From a checkpoint of a small transformer trained on Wikipedia: 717M tokens, 10940 steps.
MLP neurons of a small language model. Each row is named by its layer, matrix (down: output weights) and neuron, and shows model dimensions 80-143. Each number is 50 + 15 x the weight over its row's rms, rounded and kept within 0 to 99.
A block is one neuron, or neurons of one layer that tend to fire together. Before each block is what it responds to, as a language model described it from the Wikipedia text at the highest values.

Description: Degree, honor and office nouns
L6.down351:44 63 62 76 48 76 44 67 54 39 57 40 67 35 51 52 57 35 59 47 41 37 51 72 67 55 58 87 77 32 47 39 69 42 51 60 87 63 19 62 39 38 50 37 61 77 18 48 36 34 47 32 49 45 71 45 61 61 47 71 47 59 37 69
L6.down582:43 48 20 46 70 11 76 34 44 71 47 45 60 46 66 63 65 64 37 40 51 46 73 32 69 46 45 43 42 29 76 47 37 46 42 61 67 50 64 50 65 38 51 37 42 66 84 78 33 22 64 39 49 41 82 50 58 29 46 45 36 74 52 19
L6.down716:46 59 36 58 53 40 56 58 77 34 32 43 61 41 82 45 55 47 47 12 33 72 56 42 69 61 45 53 38 60 50 67 33 39 52 66 74 51 44 41 36 46 46 30 41 71 70 42 63 42 54 51 78 58 70 47 25 30 33 46 60 65 45 55
L6.down983:71 18 58 70 55 36 69 63 58 58 59 44 51 35 60 68 47 28 45 64 16 33 45 25 81 66 52 42 44 56 66 38 41 56 51 58 29 75 33 32 33 78 27 42 63 39 28 51 84 37 59 62 71 55 62 68 46 55 49 62 57 62 38 50
L6.down1064:80 44 26 59 50 52 66 34 39 43 41 67 32 35 39 23 45 30 73 37 46 50 44 48 45 52 23 64 53 50 44 98 24 37 52 60 38 34 63 41 32 51 34 74 55 60 61 75 58 60 44 41 60 51 82 64 51 59 39 47 62 21 45 30
L6.down1255:44 43 60 66 59 58 71 59 87 20 20 37 60 35 72 37 54 50 38 48 80 68 58 70 27 53 36 37 85 51 43 64 44 53 49 54 47 67 53 57 86 43 20 44 62 41 52 57 51 57 47 64 39 47 51 10 27 37 43 50 78 35 30 45
L6.down1438:62 33 64 18 53 62 50 27 66 67 62 67 41 18 58 41 48 58 40 92 53 53 47 46 56 54 60 10 40 58 29 57 51 35 46 78 45 55 44 70 86 45 77 55 71 68 55 52 52 37 34 50 81 52 55 44 62 66 67 21 45 39 32 39
L6.down2208:36 59 35 65 52 47 53 59 49 41 42 54 61 49 75 53 15 37 39 33 61 33 62 62 61 38 57 36 38 48 38 46 56 49 42 57 69 36 53 54 53 37 36 20 42 73 26 30 70 65 41 41 39 37 64 51 58 36 56 45 35 48 69 53

Description: Mid-word and phrase continuations
L9.down491:26 36 52 48 36 52 18 49 32 43 58 63 61 38 35 85 36 17 51 37 29 49 40 76 55 45 63 52 44 56 60 50 42 36 49 60 48 42 52 49 34 40 79 40 44 47 82 50 37 38 55 43 38 32 61 77 57 73 55 49 48 32 39 72

Description: War and statistic tokens
L9.down1188:68 69 68 30 60 57 46 40 46 56 26 64 25 69 45 63 15 23 51 61 49 54 59 58 53 56 56 33 72 55 70 63 33 44 66 54 48 48 42 51 79 53 48 43 99 46 63 60 74 20 50 66 52 65 47 44 51 62 42 47 81 70 56 17

Description: Mid-word subword pieces
L2.down76:36 31 73 63 28 57 22 40 17 54 42 58 39 60 43 35 50 44 65 51 55 15 79 57 26 71 46 53 65 73 70 56 38 33 41 51 77 49 38 41 30 53 60 29 54 46 50 69 60 77 44 50 42 52 60 69 70 62 50 64 65 47 60 43
L2.down181:68 46 55 53 50 54 54 61 57 36 41 36 34 22 65 66 63 32 26 43 67 37 63 33 31 08 71 31 34 53 55 54 19 55 35 39 46 38 57 51 51 36 47 95 46 63 60 73 56 69 61 35 34 40 36 50 45 29 67 52 58 48 35 55
L2.down255:38 64 61 17 52 78 58 27 55 51 53 48 58 48 67 26 65 56 54 52 56 21 56 37 53 36 38 30 75 78 55 85 30 34 24 50 37 28 33 82 49 53 50 41 50 36 49 79 61 63 33 54 46 53 48 54 57 58 29 56 94 41 43 70
L2.down293:51 52 45 56 56 67 25 45 53 58 38 47 46 43 45 33 74 22 43 35 71 74 80 39 54 38 55 43 67 38 53 64 36 01 40 58 42 44 34 56 66 81 39 65 50 40 55 34 33 62 33 36 75 44 33 46 54 74 62 53 66 23 56 37
L2.down816:62 27 47 56 33 18 39 23 73 52 57 83 43 32 52 66 24 38 47 59 53 17 26 34 57 29 47 79 57 68 46 49 35 58 62 53 52 27 58 30 60 73 47 60 54 57 31 09 48 43 73 51 79 54 41 50 23 25 57 49 51 35 59 36
L2.down1099:24 63 48 56 51 44 43 55 46 62 51 47 42 63 58 24 35 60 60 78 53 31 41 43 47 59 56 86 49 61 68 39 39 46 54 31 51 83 42 25 26 49 24 64 41 73 71 48 43 56 60 34 83 54 27 21 42 40 64 24 57 47 29 53
L2.down1660:35 71 61 35 52 73 35 45 70 42 80 66 44 60 27 36 54 32 56 55 34 37 70 56 30 40 73 53 67 74 47 74 32 44 46 43 70 62 57 42 46 70 53 49 60 71 64 38 36 27 64 49 74 69 49 36 66 68 86 12 53 09 34 47
L2.down1961:37 56 75 52 60 67 48 34 49 56 43 61 65 45 46 36 41 45 40 38 44 39 34 33 49 58 60 45 26 55 69 56 41 32 56 54 55 45 54 84 33 47 52 50 65 19 61 49 54 23 35 48 51 54 36 27 82 48 34 92 54 59 33 76

Description: Mid-word fragments and History headings
L6.down95:49 43 42 70 45 59 58 54 65 50 68 62 67 33 49 40 48 36 63 64 69 29 57 19 25 48 32 24 47 70 37 66 26 46 43 55 42 58 66 53 55 26 57 67 34 47 51 68 60 34 62 77 79 55 59 40 51 58 53 48 59 60 60 51
L6.down105:30 19 27 52 67 52 58 62 55 30 48 74 43 52 45 51 56 50 55 39 28 11 30 66 61 67 32 58 20 48 59 55 40 56 47 79 35 47 55 45 52 59 66 46 30 55 62 55 41 45 68 58 49 53 66 58 23 55 53 64 65 84 40 63
L6.down279:65 45 50 48 32 32 50 48 44 58 57 69 49 63 53 64 19 78 49 47 57 52 31 49 53 35 30 29 44 63 59 60 24 66 32 43 46 48 55 38 62 53 46 75 50 78 64 68 57 58 47 59 41 57 69 69 41 38 55 62 59 58 24 40
L6.down436:26 67 29 14 42 32 54 55 36 51 38 74 82 61 57 37 54 54 61 46 64 46 53 54 53 27 75 04 39 66 77 45 57 57 25 28 44 60 57 49 38 67 72 19 69 40 54 56 49 44 39 60 51 31 51 49 52 34 66 35 58 29 76 23
L6.down1301:40 13 38 51 39 39 79 46 36 74 27 41 27 49 56 56 64 72 62 35 37 37 18 50 72 39 37 78 48 31 37 40 51 60 46 54 43 58 61 52 61 36 38 46 57 59 64 48 69 51 43 48 61 59 51 56 40 52 43 58 66 38 56 58
L6.down1414:37 44 57 61 52 47 56 55 42 44 63 49 46 39 23 53 54 42 66 21 41 37 39 52 56 61 48 17 69 69 38 26 55 50 61 68 32 25 34 71 47 56 78 34 38 33 64 54 57 43 37 51 33 55 43 33 67 36 39 36 41 52 64 51
L6.down1897:32 23 44 60 42 48 21 46 64 42 48 60 60 73 48 44 26 69 58 39 60 34 67 61 35 42 55 67 60 59 39 47 39 62 42 56 75 39 44 65 00 39 60 30 36 39 78 65 39 58 66 42 47 51 45 41 57 69 64 04 74 43 45 54
L6.down2044:59 60 24 51 54 41 64 95 77 17 65 63 41 56 58 50 53 63 51 47 55 42 78 56 69 73 27 62 51 71 08 51 44 40 55 40 47 50 47 66 47 77 48 61 70 64 25 76 46 31 34 41 49 41 49 47 38 38 48 65 43 56 48 68

Description: Head noun after "the"
L2.down328:59 75 47 49 39 52 32 52 46 62 63 66 68 48 71 57 49 35 32 35 76 53 39 49 62 59 75 73 50 43 74 59 56 38 44 48 30 41 70 43 52 65 26 55 57 61 35 53 65 41 29 28 61 51 42 48 27 31 49 35 76 38 50 99
L2.down493:44 44 37 68 58 41 47 70 53 55 43 23 89 53 56 63 39 29 63 60 60 93 48 52 56 54 70 54 74 61 43 70 47 01 72 46 45 58 60 47 43 47 64 35 64 34 63 37 36 44 80 55 64 40 50 53 41 32 55 37 77 59 50 22
L2.down617:47 22 57 34 60 49 15 51 50 54 71 61 54 74 81 45 24 42 72 56 18 32 18 31 34 34 69 58 37 61 34 53 32 46 56 36 58 62 45 37 05 47 53 70 65 59 54 45 38 70 51 42 71 25 55 50 55 40 57 54 31 43 22 57
L2.down739:41 88 56 41 34 49 67 63 58 44 43 52 60 38 20 34 48 44 41 20 54 33 47 72 27 44 62 60 40 47 31 51 45 49 32 59 14 73 22 49 46 69 67 38 52 78 57 54 54 47 44 49 64 49 53 69 65 75 70 30 87 50 59 47
L2.down914:67 54 36 35 38 53 24 28 32 52 69 47 50 29 52 49 53 45 53 75 47 45 41 41 39 62 64 58 60 52 53 54 31 54 58 44 33 51 51 48 51 81 51 25 42 33 60 39 62 45 50 58 38 40 77 75 54 44 47 64 58 32 58 36
L2.down1072:48 47 55 69 55 37 36 58 15 41 45 51 33 30 50 67 33 48 28 55 68 38 64 71 19 56 30 68 45 49 30 35 61 34 53 65 65 42 31 35 66 28 65 36 56 42 31 28 60 44 52 39 22 44 44 50 30 49 51 37 48 79 50 53
L2.down1251:55 53 38 34 54 36 66 83 52 32 45 31 46 68 68 34 53 58 57 72 44 58 58 63 74 51 70 75 36 45 21 37 58 40 51 71 60 66 52 52 29 44 48 51 65 56 58 35 30 46 69 35 65 65 42 28 13 36 40 62 90 62 58 11
L2.down2026:78 58 29 53 38 35 45 68 40 28 47 65 60 39 68 41 50 50 55 75 42 34 45 31 50 34 40 54 36 71 53 51 76 50 61 59 70 32 41 30 56 61 45 65 69 30 67 23 54 43 56 58 63 41 33 38 44 61 50 50 60 49 41 26

Description: Infobox section-heading words
L2.down559:35 48 50 43 42 32 52 49 36 50 41 46 52 58 33 54 60 35 60 47 63 60 75 92 31 53 44 67 26 81 39 34 35 40 55 35 60 62 73 69 33 11 32 50 56 33 52 51 50 37 24 67 67 62 33 28 08 39 37 72 39 28 71 59
L2.down595:42 40 33 49 43 28 56 73 60 58 37 81 32 34 68 53 29 26 57 04 43 48 38 46 57 60 60 46 60 52 59 73 48 37 47 17 37 33 41 11 38 56 58 63 62 48 61 31 59 27 66 61 63 51 71 37 48 60 31 54 62 69 63 49
L2.down1317:50 62 53 52 54 15 54 48 39 56 73 51 35 64 52 51 49 71 79 85 52 23 51 38 35 46 60 52 48 53 48 31 55 59 38 39 46 44 61 26 76 67 56 41 35 55 18 35 60 73 56 56 57 88 41 53 27 77 49 62 44 19 73 71
L2.down1512:67 40 39 59 68 39 67 50 53 26 32 43 38 69 18 64 63 60 30 43 47 55 46 50 31 67 08 48 07 69 41 65 28 63 52 71 51 35 44 56 53 41 56 21 55 34 62 65 57 46 53 56 71 36 33 44 40 22 51 40 48 56 46 70
L2.down1525:79 48 72 27 60 42 49 33 43 69 61 51 55 78 66 38 61 79 65 25 36 48 71 64 72 66 47 43 33 48 76 35 69 30 58 33 50 47 28 24 34 55 33 15 60 46 47 58 44 57 27 48 57 64 63 43 40 47 37 42 52 50 48 18
L2.down1572:66 33 43 31 34 30 26 47 36 78 51 77 41 62 50 55 71 53 71 38 55 16 69 35 34 57 59 83 33 54 55 45 62 54 53 51 67 50 72 24 49 58 33 35 29 53 48 71 72 49 52 51 46 59 41 43 69 31 52 57 68 58 50 21
L2.down1923:45 66 64 45 80 76 44 10 38 60 45 42 52 62 20 52 58 38 49 28 79 40 61 37 34 49 39 38 27 63 32 30 54 37 38 39 31 59 77 67 29 53 45 39 17 68 60 55 61 63 68 40 49 52 43 18 34 20 51 63 65 67 50 59
L2.down1990:49 42 38 25 45 55 51 53 58 64 19 45 64 44 25 58 77 54 66 35 57 13 32 65 47 61 22 74 47 50 40 22 31 45 38 10 42 55 54 50 35 27 65 74 34 41 65 39 31 38 45 29 80 63 52 40 14 56 44 42 55 59 63 55

Description: Table and infobox fields
L6.down560:30 64 65 62 64 62 79 60 64 31 31 43 84 40 70 30 51 57 30 60 45 71 57 54 65 50 53 29 75 66 56 56 68 91 38 19 65 35 26 49 52 73 51 35 64 49 35 72 33 58 49 51 66 70 39 47 54 41 48 46 66 15 57 48
L6.down602:32 32 64 55 52 72 17 68 45 68 33 73 48 37 57 85 55 52 51 40 39 58 57 43 44 65 60 49 45 46 84 74 48 60 61 71 46 48 50 45 64 57 52 38 61 43 42 53 45 22 70 44 54 76 79 36 58 67 39 61 70 26 68 56
L6.down690:46 65 70 70 42 82 19 33 62 41 49 48 55 62 50 43 47 23 04 56 70 37 52 54 73 61 34 67 62 41 36 59 28 77 65 43 44 62 81 53 39 32 69 40 36 37 33 50 29 38 91 53 55 27 52 57 37 51 49 53 55 66 44 26
L6.down852:54 45 34 59 61 60 75 59 50 41 35 44 36 19 64 39 70 55 59 56 56 48 53 76 27 63 43 60 56 79 75 37 68 28 36 41 49 85 54 41 64 58 62 60 68 61 44 76 30 74 52 55 81 56 62 40 52 65 50 47 59 39 50 25
L6.down1065:54 63 41 55 45 44 42 53 61 74 47 62 49 29 60 50 47 69 69 61 76 49 07 28 37 74 36 41 55 65 39 50 49 63 60 62 44 41 74 44 31 37 44 58 42 50 46 32 65 51 58 47 39 44 48 57 73 65 71 79 65 49 40 52
L6.down1304:19 22 45 42 58 39 65 35 67 42 64 72 23 42 46 35 51 72 58 41 42 24 49 64 21 43 57 49 39 35 23 60 37 56 47 44 48 37 32 46 52 41 67 41 58 55 20 82 74 20 14 59 48 67 42 39 34 93 57 38 43 36 28 45
L6.down1932:79 48 58 53 49 40 75 63 67 63 47 49 61 57 86 82 45 60 66 30 28 54 58 60 51 22 64 54 53 23 56 68 50 40 61 33 60 53 57 26 31 34 83 21 79 67 50 49 56 11 24 49 62 48 58 57 44 47 42 38 66 27 22 33
L6.down2100:53 53 38 45 32 40 57 80 45 61 75 74 17 53 45 68 42 60 36 48 48 51 54 48 66 52 59 57 36 56 61 43 53 51 49 57 55 60 43 19 71 63 50 34 51 63 37 67 43 55 53 53 53 69 62 44 40 33 05 89 46 48 46 67

Description: Wikipedia markup structure tokens
L9.down643:46 53 44 65 69 24 54 20 52 17 53 52 53 40 33 64 56 59 54 36 64 57 48 51 36 19 23 49 64 79 56 52 80 39 50 45 49 37 50 48 73 60 55 71 56 58 63 64 73 58 49 68 74 35 37 47 38 59 21 38 43 39 57 51

Description: Mid-word subword fragments
L2.down264:65 49 34 55 44 71 62 41 36 39 32 38 34 56 37 29 45 64 40 56 45 33 41 37 43 38 56 30 47 56 41 77 39 54 62 38 62 43 44 70 47 32 37 64 49 45 46 45 50 80 32 51 54 57 69 41 49 45 50 52 47 60 61 61
L2.down412:13 37 47 48 57 71 78 42 37 48 31 38 53 69 52 29 50 46 65 33 48 58 49 44 65 57 53 72 77 69 39 48 48 41 48 25 64 28 68 50 46 34 58 57 56 46 37 64 46 41 53 57 57 75 51 49 24 30 66 29 57 34 49 38
L2.down430:27 38 47 36 47 51 64 58 56 56 48 49 49 69 72 60 46 39 31 41 34 64 41 56 62 44 43 61 66 28 69 78 35 34 41 46 44 76 50 54 39 71 75 39 49 37 32 41 74 73 55 55 47 62 59 36 66 73 49 17 74 35 68 47
L2.down509:42 82 45 62 39 74 36 53 50 45 40 30 46 44 35 42 21 40 71 30 43 62 66 11 67 48 47 54 42 61 64 46 44 51 62 34 56 39 27 54 53 54 67 48 14 35 58 54 54 56 43 53 69 66 69 31 50 62 46 29 33 74 52 67
L2.down1228:41 27 35 21 69 56 43 43 32 59 50 45 50 54 68 71 25 00 39 64 20 22 69 27 36 47 52 68 69 62 29 60 38 47 50 56 51 54 80 67 64 78 42 58 54 42 56 32 59 45 62 62 58 51 53 81 35 44 61 48 49 52 22 51
L2.down1233:41 66 74 80 44 49 41 57 34 37 52 23 26 37 41 77 45 56 67 46 50 21 60 56 47 47 48 42 33 39 53 62 54 60 55 51 49 35 52 47 08 37 55 33 52 59 51 51 59 67 54 35 89 38 84 53 40 36 53 59 61 47 51 54
L2.down1539:38 46 42 72 88 45 28 21 45 58 37 87 38 52 60 53 59 71 57 58 35 34 54 29 59 40 19 49 62 59 37 39 48 22 31 46 54 65 65 47 26 46 67 68 24 41 36 42 61 61 50 62 61 39 57 74 45 47 39 62 47 58 55 60
L2.down1614:24 56 52 40 57 57 60 32 15 25 45 56 46 41 64 50 28 61 59 74 58 47 46 46 63 29 53 36 48 48 75 43 28 52 57 68 38 10 25 56 58 41 43 47 27 59 67 60 34 45 52 72 38 48 40 44 45 53 36 40 43 51 82 63

Description: Post and History headings
L2.down676:52 77 18 11 32 41 38 32 24 39 36 27 41 46 37 40 59 39 27 76 59 63 68 42 32 53 45 51 77 67 67 36 63 55 61 49 66 46 31 55 56 47 70 48 45 68 60 49 55 52 41 60 53 53 71 53 48 42 21 38 83 38 27 30
L2.down684:64 75 44 62 43 73 58 57 33 47 52 59 24 54 62 76 59 64 45 56 32 68 29 66 49 25 27 32 44 61 81 48 45 47 28 49 59 72 53 57 55 65 63 32 37 69 43 22 67 60 20 52 47 45 73 57 49 61 14 79 47 34 31 50
L2.down815:70 49 57 45 49 39 49 56 51 51 54 52 11 73 46 56 07 52 41 47 22 25 41 50 44 69 51 59 37 74 49 69 65 52 58 62 51 42 59 60 82 70 62 60 51 44 70 76 29 40 19 37 56 72 37 82 46 53 53 33 62 54 64 24
L2.down1252:50 34 29 37 38 37 43 12 38 44 18 66 53 16 51 24 42 50 36 60 49 55 67 61 29 39 65 64 53 41 23 57 44 42 48 46 47 72 57 45 45 50 35 67 48 62 69 28 79 47 47 52 60 52 62 44 30 41 56 70 56 41 42 60
L2.down1312:40 69 43 36 49 57 64 37 47 63 79 48 35 35 60 79 35 47 43 42 31 58 21 33 42 54 61 66 89 41 68 35 56 43 47 71 72 35 41 52 46 86 38 37 33 59 60 51 57 86 56 46 65 73 50 35 64 32 89 69 66 55 52 58
L2.down1460:37 65 55 47 58 36 36 59 54 26 46 34 21 66 71 49 59 52 56 43 44 54 41 41 39 42 90 64 32 60 47 70 59 67 41 36 38 49 52 53 42 73 60 64 43 58 25 47 32 74 50 72 54 60 45 55 44 45 24 45 53 40 29 65
L2.down1817:69 62 48 52 46 52 43 77 21 49 39 61 50 59 46 20 45 50 47 44 63 47 68 52 52 37 48 60 67 55 49 65 39 32 57 62 36 74 41 45 46 19 31 76 48 62 54 21 42 28 20 22 21 50 55 37 50 43 64 70 54 32 59 49
L2.down2257:61 51 39 70 45 64 36 39 45 34 50 47 48 48 27 76 50 76 67 51 56 43 34 47 41 71 44 66 60 39 67 63 18 66 48 62 53 68 75 37 42 51 38 54 56 37 49 14 70 79 42 60 65 50 63 51 49 54 19 44 45 47 54 49